config.toml
n_layer = 13
norm = "rmsnorm"
parallel_block = false
init = "uniform"
warmup_steps = 329
dataset = "wikipedia_en"
MLP neurons of a small language model. Each row is named by its layer, matrix (up: input weights) and neuron, and shows model dimensions 0-63. Each number is 128 + 24 x the weight over its row's rms, rounded and kept within 0 to 255.
After each neuron's rows, "fires after" lists the tokens most often just before its 100 highest values on Wikipedia text that the model never trained on.

L8.up16 [188 146  98 125 164 157 132 125 125  88  84 122  91 123  98  95 130 147 122 153 115 141 111 133 140 110 130 107  98 143  87 145 137 118 145 130  92 121 111  90 114  76 105 111 131 112  92 128 147 120  82 107 116 141 126  80 155 143 109 136 155  90  87 139]
fires after: "\n", " de", "'", "-"

L2.up73 [123 120 161 106 153 112 143  89  95  92 152 168 151 165 114 130 122 149 122 127 113 148 185 150 129 170 123 177 156 120 102 133 125 149 139 125  99 101 151  92 144 148 158 105  92 130 135 132 152 134 110 132 120 134 110 163 154 117 147 161 108 120 113 130]
fires after: " 19", " 18", " one"

L8.up2 [169 154 129 142 100 161 123 158 155 138 130 156 148 127 119 102 162 150 103 176 148 153 133 107 109 112 130 148 148 126 100 108 158 130 182 162  79 115 120  99 164 138 116 142 145 123 122 167 110 123 149 164  94 151 115  87 120 118 117 129 136  80 166 112]
fires after: " re", " con", " per", "c", "en", " dis"

L3.up120 [133  89 133 131 152 124 149 130  98  63 149 123 156 123 143 117 135 102 156 142 126 107 127 178 122 154 140 151 150 144 150 146  89 118 132 167 129 106 126 157 140 124  75 147 104 128 126 129 151 150  79 148  88  88 138 132 109 132 132 107 115 141 139 115]
fires after: " b", " B", " po", "B", "ro", " Ba"

L3.up471 [150 127 130 130 125 118 116 134 110  88 119 144 138 141 184  88 131 152  98 118  97 136 147 146 140 139 131 136 112  90 117  93 150 103 116 187 143 132 110 166 153 136 155 128 107  89 135 111 128 111  99  96 154 125 103  91 167  98 126 133 135 116 133 118]
fires after: "|", " 19", "\n", " the"

L8.up198 [187  93 120  82  46 156 101 155 112 133 149 129 101 115 144 142 130  85 168 125 117 139 141 106 136 152 119 163 126  78 137 122 145 154 130 133 147 142 115  92 135 134 102 144 159 106 121 147 150 153 109 155  97 109  94 133 137 185 124 160 129 104 120 113]
fires after: " ", " a", " T"

L8.up502 [150 105 112  74 107 128  71 124  92 165 101 151  69 125 157 118 154 131  98 153 106 110 142 118 140 145 143 156 142 155 148  98 145 150 141 122 173 137 126 129 144 136 136  91  95  59  89 143 129 131 150 134 122 159 101 101 125 132 162 150 132 111 137 156]
fires after: " ", ","

L2.up95 [108 124 123 119 153 152 138 135 153 154 116 178  90 151 140 110 100  96 157 105  94 146 123 134 136 139 126 150 102 119  94  79 113 176 120 130 103  78 162 117 135 132 171  92 121 114 137 164 140 107  81 129 134 133 113 148 145 103 133 142 161 138 129 141]
fires after: " the", "if", "th", "ter", " north", " south"

L7.up624 [190  67 126 146 119 135 138 150 148 103 109 148 102 125 125 112 156  77 113 134 106 114 119  95 138 129 119 129 159 142  95 120 112 103 132 118 110 124 130 159 163 167 160 108 111  67 160 135 148 125 138 122  95 132 119  87 128 155 124 129 151 104 143 111]
fires after: "\n", " is", " was"

L2.up400 [146 101 130 119 168 116 141 100 138 118 125 114  97 144 149 104 173 105 132 169 108 137 120 189 104 135 120 115 111 164 173 118 135 172 153 135 160 104 185 153 163  92 110 132 107 125 124 117 129 152 111 171 141  78  85 104 137 138 167 127 163 141 155 135]
fires after: " Ch", " f", " Cor", " F", "ri", "in"

L7.up30 [138 114 104 165  97 123 104 165 163 102 107 124 111 169 139 119 149 135  96 129 138 135 112 134 117 162 147 135 170 150  94 124 111  99 145 119 140 116 151 111 137 127 146 102 148 127 134 165 153 138 104 167  91 140 170 140 149 183  92  76 119 161 167 136]
fires after: " tr", "up", "re", " p", " P", "c"

L8.up581 [172 130  97 113 107 123 113 170 107  84 118 132 112 138 108 114 108 102  94 127  85 127 103 115 159  92 168  98 158 129 124 111 156 194 123 148 176 115  84 130 129 156 110 133 136 126 143 145 156 106 142 151 124 145 159  64 107  92 121 116 138 121 164 143]
fires after: "c", " comp", " 19", " pro", " per", "s"

L2.up11 [101 111  81 146 119 145 120 108 153 150 141 149 152 148 129 108 174 140 124 123 137 106 136 145 128  94 105 105 131 184 103 161 123 150 129 101 104 139 142 163 148  97 162  85 156 158  97 100 130 135 156 140 139 163 117 135 149 130 130 132 157 119 173 136]
fires after: " C", "C", " G", "E", "I"

L5.up167 [194 110 150 147 140 159 142 135 103  95 112  99 147 146 156  92 122  52 135 143 104 110 119 127  88 139  89 146 162  99 111 105 111 104 103 147 109 132 122 135 165 139 153 127  73 116 112 120 145 102 134  89 155 101 164 118 144 155 114 161 141  96 128 130]
fires after: "|", " de", " |", "\n", "."

L8.up225 [172  95 148  95 126 145 134  98 152 119 134 149 138 124 105  97  91 131  95 175 160 128 105 117 126 146 155 138 178 135 133 104 158 114 102 151  86 138 103  77 158 122 120 158 130 158  87 168 117 117 126 137  99 113 124 130 104 128 142 122 103 154 147 121]
fires after: " Pro", " con", " comp", "re", " Re", "ro"

L3.up125 [128 158 168 139 140 144 101 134 139 115 145 158 152 126 135 156 177 118 138 129 125 131 158 176 121 105 139 177 137 127  86 117 124 163 110 155 130 124  98 152 107 131 114  84 119  98 149 144 120 152  90 174 103 170 146 156 131 120 175 173 159 111 134 124]
fires after: " the", " a", "ur", "c", " 19"

L10.up351 [151  90 127 114  82 140 123 157 138 132 149  99 143 161 187 149 113 127 129 161 179 131 133 117 132 112 145 141 110 118 128 110 156 156 132 122 115 148 150 125 141 145 108 128 142  97 143 141 140 125 115 144 101 131  99 135 125 159  97 125 133 137 104 101]
fires after: " ", "e", "t", "le", ".", "ce"

L3.up456 [128 125 154 113  76 142 127 145 108 104 122 185  94 147 139 102 129 119 111 127 127 130 140 115 134 157 134  81 112 122 104 112 153 119 118 129 145 111 119  81 109  86 118 148 129 123 100  83 156 125 131 104 114 152 141 112 124 111 146 132 141  77 159 133]
fires after: "st", "tic", "mit", " imp", "ag", "op"

L2.up216 [158  92 177 138 122 146 110 152 139 110 127 137 106 148 102 137 161 154 135  99 107 114 121  99 131 131 148 132 123 142 121 116 109 157 128 143 105 101 142 102 177 146 167 121  85 115 136  60  80 122 148 108 122 110 140  87 166  87 130 108 156  89 124  86]
fires after: " ", " p", " S", "ra", " re"

L2.up267 [106 117 157 147 130  87 135 174 165 130 113 157 162 147 177 134 101 108 101 139 130  83 130 112 132 104 128 150 164 156  68 112 132 139 145 146 140 115 119 178 145 127 165 130 135 135  88 137 128 106  95 116 145 154 116 142 138 121  78  87 112 150 148 114]
fires after: " la", " re", " mi", "re", "d", "p"

L3.up273 [103 119 129 174  90 124 171 138 126 102 124 125 134 133  98 109 159 132 129 119  96 133  97 162 135 138 148 170 139 126  92  82 127 123 111 123  90 156  89 160 121  90 105 109 124 162 136 176 162 127 137 111 144 138 123 145 127  91  80 100 128 146 155  94]
fires after: " d", " Gold", " G", " D", " be"

L10.up223 [142 116 151 156 156 141 125 133 110 107 104 133 157 160 167 133 127 108 106 134 112 141 128 134 132 136 101 195 144 115 165 133 132 158 144 193 134 112 114 131 121 116 101  67 115 108  86 153 132 132 148 143  99 144 143 105 127 127  63 177 135 111 137 120]
fires after: " ", "-", "s", " de", "y"

L2.up27 [151 130 151 137  77  89  83 147 137 126 108 100 137 147  89 130 116 129 131 130 100 103  89 124 114 129 151 113 143 151 148 103 150 105 132 160 109 110 109  86 175  87 121 124 109  92 114 145  72 118 122 122 159 115 118  94 148 136 107 162 133 170 198  91]
fires after: "\n", " Total", " re", " Mar"

L7.up376 [140  79 147 159 120 134 134 162 168 115 143 158 107 146 126 115 175 133 134 117 103 147 104 129  69 151 176 128  93 109  89 119  72 133 122 151 130 154 117  78 108 136 119  86 119 135 112 109 136  77 136 132 133 153 115 133 131 119  94 102 189 118 140 126]
fires after: "-", "th", " dis", "ist", "c", " C"

L10.up188 [144 124 124 131 134 140  75 157  91 128 110 108 127 169  84 117 123 105 122 137 109 113 157  79 134 182 123 136 107 141 127 142 169 125 156 149 123 117 134 148 150 110 110 117 115  85 117 151 106 128 125 169  76 118 142 127  84 133 157 167 148 108 130  89]
fires after: ",", " $", " Con", "c", "f", " in"

L10.up420 [146 104  91 114 126 160  96 161 150  86 137 120 119  91 146 125 106 117 138 131  95 105 120 130 127 106 123 105 129 153 105 109 170 132  88 100 111 146 125 157 171 119 126 175 117  98 124 139 119  74 174 121 115 169 154  78 145 139  80 146 142 110 162 106]
fires after: " |", " ", ".", " re", " was", " is"

L8.up543 [140  70 154 104  92 116  96 140 122 119 131 137 114 139  97 100 113 106  86 195 145 115 158 108 140 147 124 134 143 165  99  99 158 196  81 115 128 130 162 116 135 130 103 105 121 123 128 130 138  63 113 163 116 127 119 118  63 137 108 105 132 111 154  99]
fires after: " ", " f", "tra", " E", "t"

L8.up365 [117 144 142 128 143 125  94 136 128 105 109 120 145 123 181 122 135 140 123 134  89 126  85 158 115 138 146 180 141 129 106  99 121 120  94 163 145 162 121 149 135  80 131 104 109 154 120 164 124 116 137 171 118  97 130 110 149 172 112 141 106 134  74  94]
fires after: " |", "s", " Ro", "us", "|"

L5.up343 [124 106 133 137 117 178 131 110 153 108 124 157 113 117 142 112 109 120 119 142 142 107 140 127 155 123 187 161 190 173 123  75 152 120 145 125 126 147 107 145 133  98 184 123 127 114 110 103 114 123 151 110 114 139 150  92 108 130 122 122 131 137 146 143]
fires after: ".", " Du", " con", "re", " re", "ur"

L7.up610 [117 109 138 129 118 125  99 188 134 135 148 126 141 160 125 116 142  85 147 128 147 113 122  95 135 137 165 149 143 152 136 131 176 123  96 147  97 129 115  97 175 128 172 119 132 111 129 158 102 101 140 150 105 109 145 111 133 148 113  86 165  98 175 146]
fires after: " ", ","

L10.up339 [179 129 118 106 100 151 153 127 126 143 123 134 105 141  91 110 140 141 145 121  90 131 140 115 110 120 167 170 170 119 140 120 106 197 148 129 137 143 100 153 126 137  99 107 138  92 102 161  92 146 127 144 105 111 107 106 146 130 140 104 147 110 156 132]
fires after: " ", " C", " (", " c", " in"

L7.up573 [143  89 113 152 151 151 110 133 139  83 125 182  89 149 150 119 112 141 125 135 150 125 159 141 112 144 146 161 184 144 117  83  87 141 155 125 109 141 133 170 202 164 123 158 132 114 140 162 125 140 125 115  98 163 122 110 138 181  78 110 154 119 143 160]
fires after: " ", ".", ",", ":", " to", " that"

L5.up524 [107 121 172 112 158 136 109 142 118 144 116 151 138 104 135 164 154 124 136 164 112 106 164 142 124 167 148 124 153 150 137  83 138 146 127 149 153 135 123 101 117 106 128 109 137 128  89 116 111  79 123 158  99 130 147  99 124 174 106 119 114 102 137 105]
fires after: "A", " A", " as", " a", " an", " was"

L2.up553 [147 114 160  79 134 113 127 152 103 108 178  97 148 153 114 111 145  78 113 155  97 124 113 128 105 127 115 120 143 135 132 106 129 139 139 139 118  98 167 162 135 128 142 151 104  99  55 143 104 107 152 125 135 134 104 119 143  97 166 163 140 171 168  86]
fires after: " F", " qu", "in", " Bo", "er"

L5.up438 [156 109 130 118 129 127 124 115 146 121 135  96 127 138 101 134 110 138 128 107 115 170 103  99 135 148 127 122 130 129 162  90 154 192 169 132 166  84 137  89 140 107 146 103 156  76  93 131 139  99  81 125 128 145 104 141 127 156 163 163 141 133 133 137]
fires after: " the", "und", " Cor", " T", " a", "ter"

L8.up400 [205 120 158  90 139 186 102 121 103 151 136 162 128 162 134 139 128 115 150 131 119 115 105 154 122 136 124 158 144 114 165  97 166 185 141 166 124 117 145 116 119 155 112 106 115 108 105 129 145  98 118 117  91 121 126 124  96 136 116 159 137 114 158 118]
fires after: " f", " a", "f", " b", " A"

L10.up16 [128 166 132 101 107 131 156 157 124 125 158 128 119 128 167 102 112 140 149 135  91 137 125 150 131 147 150 170 121 112 157 134 117 148  85 140 109 136 110 143 171 100 118 110 122  95 119 104 152 126 142 115  68 114 136  82 116 173  99 140 190 143 149 134]
fires after: " c", " C", " G", " S"

L10.up106 [ 89 140 156 123 147 134 152 173 108 119 108 137 167 107 156  99  93 127 148 137 124 160 149 155 108 140  87 123 116 133  99  93 101 125 116 160 129 169 134  96 152  99 164 119 108 108 117 141  78 123  98 188 146 120 134 129 158 125 102 148 131 118 146 132]
fires after: " |", ";", " "

L10.up2 [165  97  77 100 133 110  95 144 153 119  92  86 153 141 115 144 147 130 137 130 131  94 133 130 132 116 139 150 156 147 121  96 128 130 109 155 164 169 131 120 142 156 113 143 113  68 160 155 167 143 135 112 157 169 121 130 121 101 113 125 178 121 164 104]
fires after: " de", " ex", " pro", " De", " at", "y"

L7.up79 [131 105  75 154 140 116 125 132 149 109 140 149 112 128 162  93 119  85 161 124  93 117 136 100 117 164 113 158 123 159  91  82 140 172 115 134 120 104 111  89 141 130 135 122 112 144 152 175 116 106 134 157  91 138 159  92 139 109 135  93 140 119 100 135]
fires after: " ", " in", ".", " con", "\n"

L8.up570 [138 151 126 114 141 119 119 111  93 158  82 110  81 114 110 115 176 106 150 156 137 133 159 114 115 166 158 146 123 124 123 104 164 142 129 152 171 157 128 134 132 123 133 118 149 132 120 185 153 133  76 114  98 127 139  72 128 166  99  93 165 132 134 102]
fires after: " a", " A", "c", " It", " T"

L2.up611 [142 119 121 140 140 134 115  97 114  94 132 133  91 164 124 112 139  85 122 123 146 136 129 142 133 108 132 163 127 119 141 122 119 189 108 124 139 149 159 150 143 149 126 163  82 120 124 107 141 125 160 111 115 101 154 161  90 170 116 135 175 106 139 138]
fires after: "\n", "-", " You", " ", " ("

L5.up196 [149 134 133  73 145  94 140 118 150 114 145 105 106 163 105 127 120 149 177 133  89 142 127 105 118 170 144 106 138 156 142 135 166 119  95 170 189 112 134 154 153 119  92 123 109 107 129 146 141 129  89 153 145 118  78 133  92 140 130  97 134 112 133 104]
fires after: " the", " p", " a", " W", " 19"

L5.up471 [127 110  98  98 138 142 121 104 144  83  99 127 110 111 136 120 101 139 138  97  88  94 134  97 145 162 100 133 151 160 119  98 119 151 161 162 122 119 119 132 160 121 129 103 144  90 146 176 145  92 132 116  96 153 126  92 103  91 107 102 166 134 143 140]
fires after: " the", " pro", " Pro", "ne", " in"

L7.up549 [123 133 156 156 111 115 144 163 190  79 128 141 114 125  97 145 139 110 114  82  99 118 147 157 126 161 154 152 154  86 136 129 125 163 107 101 106  84 110 144 154 109  78 130 101  72  74 125 145 105 143 127 112 130  90 130 129 136 116 152 122  75 132 134]
fires after: " ", "-", "–", "red"

L10.up332 [121  85 140 133  96 155 185  72 147 113 149 155 136 104 150  94 120 113 125 156 101 156 119 121  70 137 132 111 124 128  80 123  99 155 133 136 123 152 134  89 140 144  68 117  91 100  88 138 129 146 130 113 105 137 107 111  98 144  96  90 145 147 136 142]
fires after: " ", " re", "-", "re", " S", "s"

L5.up211 [172  90 167 109 100 150 132  90 114 150 147 122 123 134 112 134 109 101 157 115 148 139 106 116 135 160 128 184 147 101  84  97 181 168 121 106 143  65 101 115 137 119 133 108 123 120 127 148 126 127 110  96  92 148  88 154 124 109 159 148 121 147 136 147]
fires after: " the", " an", " The", " 19"

L5.up556 [140  94 135 133 113 141 103 150 161 126 164 131 112 114 115 105 144 125 129 124 123 100 121 162  93 168 157 112 139 123  99 107  97 114 141 148 178 144 152 188 110 120  87  85 119 129 143 139 135 150  97 159 116 101  85 121 137 127 121 105 154 149 182 137]
fires after: "hi", " A", " C", " G", "ga", " An"

L5.up513 [127 126 135  86 166 145  77  91 143 134  88 140 128  89 116 117 128  98 138 150 123 142 115 107 161 149 137 134  97 109 104 157 153 153 134 146 132 131 139 129 161 136  92  98 111  96  99 194 169 105 112 108 108 154 138 164 139 106 142 123 143 140 128 129]
fires after: " the", "e", " of", "ne", "In", " A"

L7.up129 [152 103 107 119 123 108  98 180  77  89 124 161 161 131 139 143 151 104 165 161 129 146 148 133 173 115 144 141 119 154 108  99 156 129 152 137 115 105 121 165 159  79 136 116 108 118 167 134 162 115  78 123 140 122 123 138 135 196 129 141 150 116 190 144]
fires after: " h", "In", "H", " No", " ", " H"

L3.up277 [149 118 129 103 110 127 136  85 125 127 117 157 157 147 104 131 140 117 102 149 103 111 124 157 101 106 151 133 165 106 136 135 187 150  94 127  98 116 176 138 177 100  93 135  94 119 117 167 143 127 144  73 111 102  94 122  99 119 108  99 110 108 133 137]
fires after: " ", " Ru", " Ba", "ber", "fer", "man"

L2.up295 [144 109  85 151 135 131 114 168 143  97 124  96 138 100 134 105 107  84 178 152 133 121 123 146 139 177 104  89 118 117 140 119 140 140 105 128 131 140 116 160 125 112 128 137 116 142 111 115 152 116  87 133 145 151 106  98 171 139 124  98 136  98 165 153]
fires after: " E", " A", " b", " W", "il", "se"

L8.up224 [157 135 125 154 114 161 119 150 122 129 145 153 116 122 102 111 146 109 122 146 137  98 145 110 133 113 147 111 133 113 133 143 134 160 180  80 154  94 127  80 147 154 112 122 152  92 171 137 104  94 122 124 115 105 112  76 100 152  85 111 157 128 132 122]
fires after: "s", " un", "ne", " re", " dis", " su"

L10.up528 [165 121 105  70 108 141  97 154 128 117 163 121 120 122 106 131 128  66 167 150 138 101 160 128 114 149 164 138 144 131 150 109 147 140 104 163 167 108 115 173 136 100  96 114 163 139  75 152 118 118 100  96  87 117 135  85 103 148 107 167 157  88 165 100]
fires after: " a", " A", "ar", " b", " B", " "

L8.up279 [149 118 116  89 125 131 135 122 116 111 148 142 128 129 145 142 124 101 149  94 150 133 115 134 104 142 168 106 169 148 137 113 100 147 134 101 100 157 128 167 183 102 133 137 113 104 119 146 152 132 158 167  95 208 118 125  93 178 108 148 162 141 145 143]
fires after: " ", " G", " F", " f", ","

L7.up49 [134 111 154 160 102 114 120 134 147 154 178 142  99 171  99  98 126 139 134 116 150 156 114 149 162 142 149 139 169 162 107 144 105 122 107 155 125 112 103  61 173 146 136 105 136 125 125 152 144  91 129 101 130 150  94  91 131  68 142 121 141  97 142 129]
fires after: " 18", " 19", " con", " ch", " cl"

L2.up451 [131 116 135 115 123 112  68 109  92 130 155 192 150 113  89 136 109 127 145 107 128  95  93 127 149 157 173 141 148 126 126 115 131 168  92 120 104  94 105 131 170  93 109 114 114 123  56 107 115  81 121 103 138 134  96 128 133 142 177 141 136  91 128 116]
fires after: " "

L2.up243 [146  96 114 150 123 105 137  95 136 148 129 134 109 166 149 114 141 116 114 153  99 153 146 162  73 170 145  85 156 146 143 154 139 122  85  99 155 168 154 115 124  90  82  95 132 103 111 159 136  89 144 129 103  84 113 117 158 127 160  74 109 118 176 126]
fires after: " Ma", " Bra", "ri", " Pri", "ma", " Ab"

L5.up66 [101 114 107 106 148 116 118 147  77 135  78 112 119 129 126 116 156  97 126 107 140 133 111 164 118 119 141 140 132 107  86 143 118 177 152 122 117 144 170 122 120 142 125 112 158 128 124 126 188 165  87 109 160 101 124 128 173 153 114 150 152 103 131  93]
fires after: "th", " D", "er", " St", " L", " West"

L3.up440 [103 120 145 114 131 101 131 144 101 132 123 134 119 187 112  78 127 118 142 165 143 106 138 150 160 121 126 117 114 125 127 121 139 149 132 146 133 123 109 102 120  98 112 131 150 132 133 144 147  93  95 139 103 141 106 116 117 103 151 103 151 102 178 128]
fires after: " p", " imp", " P", "p", "P"

L2.up111 [155 103 137 119 117 151  80 100 129  89 140  93 121 158  87  88 161 153  77 102 126 118 107 111 122 133 197 162 175 114  97 102 140 156 147 130  88 131 115 150 153 115 121 139  99  90 116 145 115 131 133 138  90 103 125 134 113  84 135 129 136 107 153 136]
fires after: " ", "man", "un", "elected", "en"

L7.up536 [158 106 109 118 172 200  90 139 101 104 166 133 145 133 136 114 177 133 128  94  98 153 141 108 163 141 156 110 136 140 105 124 134 141 116 151 122 116 107 157 148  70 167 143 105 138 109 134 100 120 112 122 128 153 150 126 107 142 105 108 168 133 122 143]
fires after: " ", " (", "\n", " |", " The", " the"

L3.up271 [ 97 138 147 178 136 100 123 144 120 121 139 161 145 168 150 101 189 121 145 112 130 152 121 134 114 143 111 104 106 126  92 131 121 152 168 159 120 117 162 116 150 143 116 120 148 137 101 100 131 136 121 166 132 127  97 113 113 104 107 112 121  85 182 135]
fires after: " C", " co", " c", "th", " g", " G"

L7.up18 [135 109 117 153 114 190  86 163 140  97 163 156 171 138  99  67 160 148 160 129  72  94 151 127 110 150 120 156 164 143 121 138 110 156 103 179  90 165 103 127 162  84 143 147 123 134 124 125 119 133 136 155 144 122 133 117 129 146 116 103 162  99 131 145]
fires after: " ", " |"

L8.up449 [165 109 115 169  83 149 140  98 116 113 133 178 139 140 146 129 176 125 137 129 131 137 112 105 119 111 162 119 192 110 129 143 149 193 139 148  91 139 112 139 132 139 103 144 133 110  95 165 190 127 131 129  83 143 141 153 108 145 140 116 171 132 127 122]
fires after: " 19", " in", "-", " ", " 18"

L8.up231 [170 143 156  98 141 151 123 150 117 150 127 174 118 160 135 128 137 106 134 147 104 145 140  98  85 150 120 103 131  95 142  90 153 124 149 171 107 120 121 151 118 146 150 110 131  98 103 163 135 118 132 145 106 155 105  96 108  93 109 126 128 140 132 136]
fires after: " the", " 19", " ", " Trans", " de"

L2.up292 [140 102 169 128 170 128 126 122 120 147 149 116 120 149 109 139 168 145 153  88  92  93 151 126  82 176 108 134 141 152 115 119 139 116 116 143 136 100 138 174 167 104 116 101  88 109 164 142 120 133 124 169 163 125 100 144 141 138 157 129 143 129 120 100]
fires after: " I", " 19", "I", "vi", " Th", " G"

L7.up1 [146 126 134 138 101 184 109  97 120 118 115 155 125 139 166 100 172 139 121 164 102  97 142 116 133 149 157 140 115 119  77 104 109 160 152 135 125 139 125 112 136  85 112 114 131 127 143 130 157 138 161 114 122 131 140 113 167 162 103 133 107 134 120 117]
fires after: "\n", "|", " Re", "-", " a", "s"

L2.up248 [133 110 117 136 160 150 158 136 101 111 127 104 112 149 143 125 127 115 133 121 152 118 111 114  93 150 108 113 167 152 121  83 123 139 146 124 118 150 183 140 137 117 142 115 134 120  83 128 174 151 140 159 148 132  97 164 118 121 126 107 164 103 147 101]
fires after: "as", "s", " W", " Th", " P", "e"

L8.up136 [139 134  91 110 120 125 128 145 110 126 132 198  97 114 128 121 132 117 162 122 102 148 131 164 124 131 144 158 184 148 111 119 104 172 155 120 141 104 177 137 179 138 129 122 128 114 117 137 114  71 146  92 138 118 137 115 110 140 118 126 192 112 148 125]
fires after: " ", "-", " (", " G", " as", " C"

L3.up418 [145 164 142 121 146 141 144 127 133 113  86 102 133 126 124 111 135 116 128 122 122 175  89 137 144 107 164 130 167 138 129 140 129 123  81 162 161  83 142 126 116 140  85  95  83  95  98 147 198 173 152 101  96  98 122  98 106 118 100 123 129 122 153 107]
fires after: " De", " de", "s", " mi", "l", "vi"

L3.up97 [157 145 121 116 107 158  61 133  97  92  96 146 137 124  67 162 136  88 109 115 152 137 121 139 118 150 145 108 161 125 128  85 150 166 145 121 117  97 151 113 154  87 116  87  82 110 147 139 120 112 127  82 104 139 132 144 155 128 110 172 138 108 128 128]
fires after: " ", " An", "ver", "e", "\n", " Le"

L2.up91 [167  96  95  93 127 115 133 130 115 138 124 112 138 127  97 108 105 148 156 138 130 139  95 130 152 125 142 132 151 158 119 102 119 179 151 116 125  90 104 102 117 101 156 132 146 144 108 138 121  93 130 140 102 117  76 107 136 107 120 113 167 133 171 103]
fires after: " ex", "c", "co", "s", " pro", " Re"

L2.up136 [118 104 110 206 160 116 103 150 138 132 129 155 137 120 161  81 123  89 117 123  92 125  86 124  94 144 141 147 136 154 101  81 102 121 127 130  84 142 155 146 161 134 133 138 112  92 127 160 115 130  71 140 128 134 130 177 137 178 123 122 145 116 138 127]
fires after: " ", " can", "\n", "ho", "d", "s"

L7.up417 [142 102 109 133 127  98 134 146 103  98 100 174 112 142 133 133 155 123 111 118 100 151 169 120 123 147 170 110 117  89 104 108 115 153 136 153 139 115 135 127 134 141 120 126 131 109 111 127 168 161 135 138  94 143  98 128 107 102 115 122 145 145 102 118]
fires after: " ", " no", " de", " con"

L2.up621 [ 94 142 130 133 121 134 114 114 151 112 124 114 129 167  82  96  97 134  93  70  81  96 119 131 122 103 126 162 116 118 119  98 134 138 143 156 141 124  84 115 146  89 162 145  78 105 128  79 124  95 125  96 119 132 103 103 134 110 121 156 118 120 137 121]
fires after: " re", " Re", "\n", "W", " ", "ed"

L5.up498 [129  90 120 122 128 134 132 161 157 145 115 129 133 138 128 128 148 106 171 194 114 142 134 175 108 111  98 115 136 178 134 125 163 121 126 150 122 120 169 155 120 136 116 104  87 135 110 144 126  81  88 132 122 105  85 118 165 165 142 115 140 141 179 118]
fires after: " E", "A", " C", " A", "E", "c"

L8.up178 [103  88  96 102 118 115  91 137 145 109 133 171 141 140 114  99 114 118  98 147  88 137 144  98 129 133 164 139 118 150 128 112 169 142 146 124  87 120 141 116 180 123 131 128 120 112 131 148 102 134 140 137  99 160 140 119 132 146 143 114 155 128 132  94]
fires after: ",", " ", " con"

L3.up473 [201 123 106 154 168 117 139 107 160  55 101 164 150 130 141 102 135 144 105 105 117 147 123 152 134 123 139  90 140  52 133  73 141 130 144 160 162 151 128 116 150 126 129 105 100  87 135 113 131 143 112 106 109 147 141 110 140 158 109 136 152 109 160 115]
fires after: "|", " De", " de", "-", "o", " the"

L3.up211 [160 107 112 156 108 123 129 122 174  99 151 154 101 110 142 106 174 146  94 143 166 141 148 126 107 102 142 153 147 136 132 103 152  90  82 111 138 127 140  91 156 142  97 136 138 147 172 120 137 104 126 169  81 111 113  92 124 106 116 107 136 101 143 148]
fires after: " p", "vi", "ri", " Su", " cl", " Pri"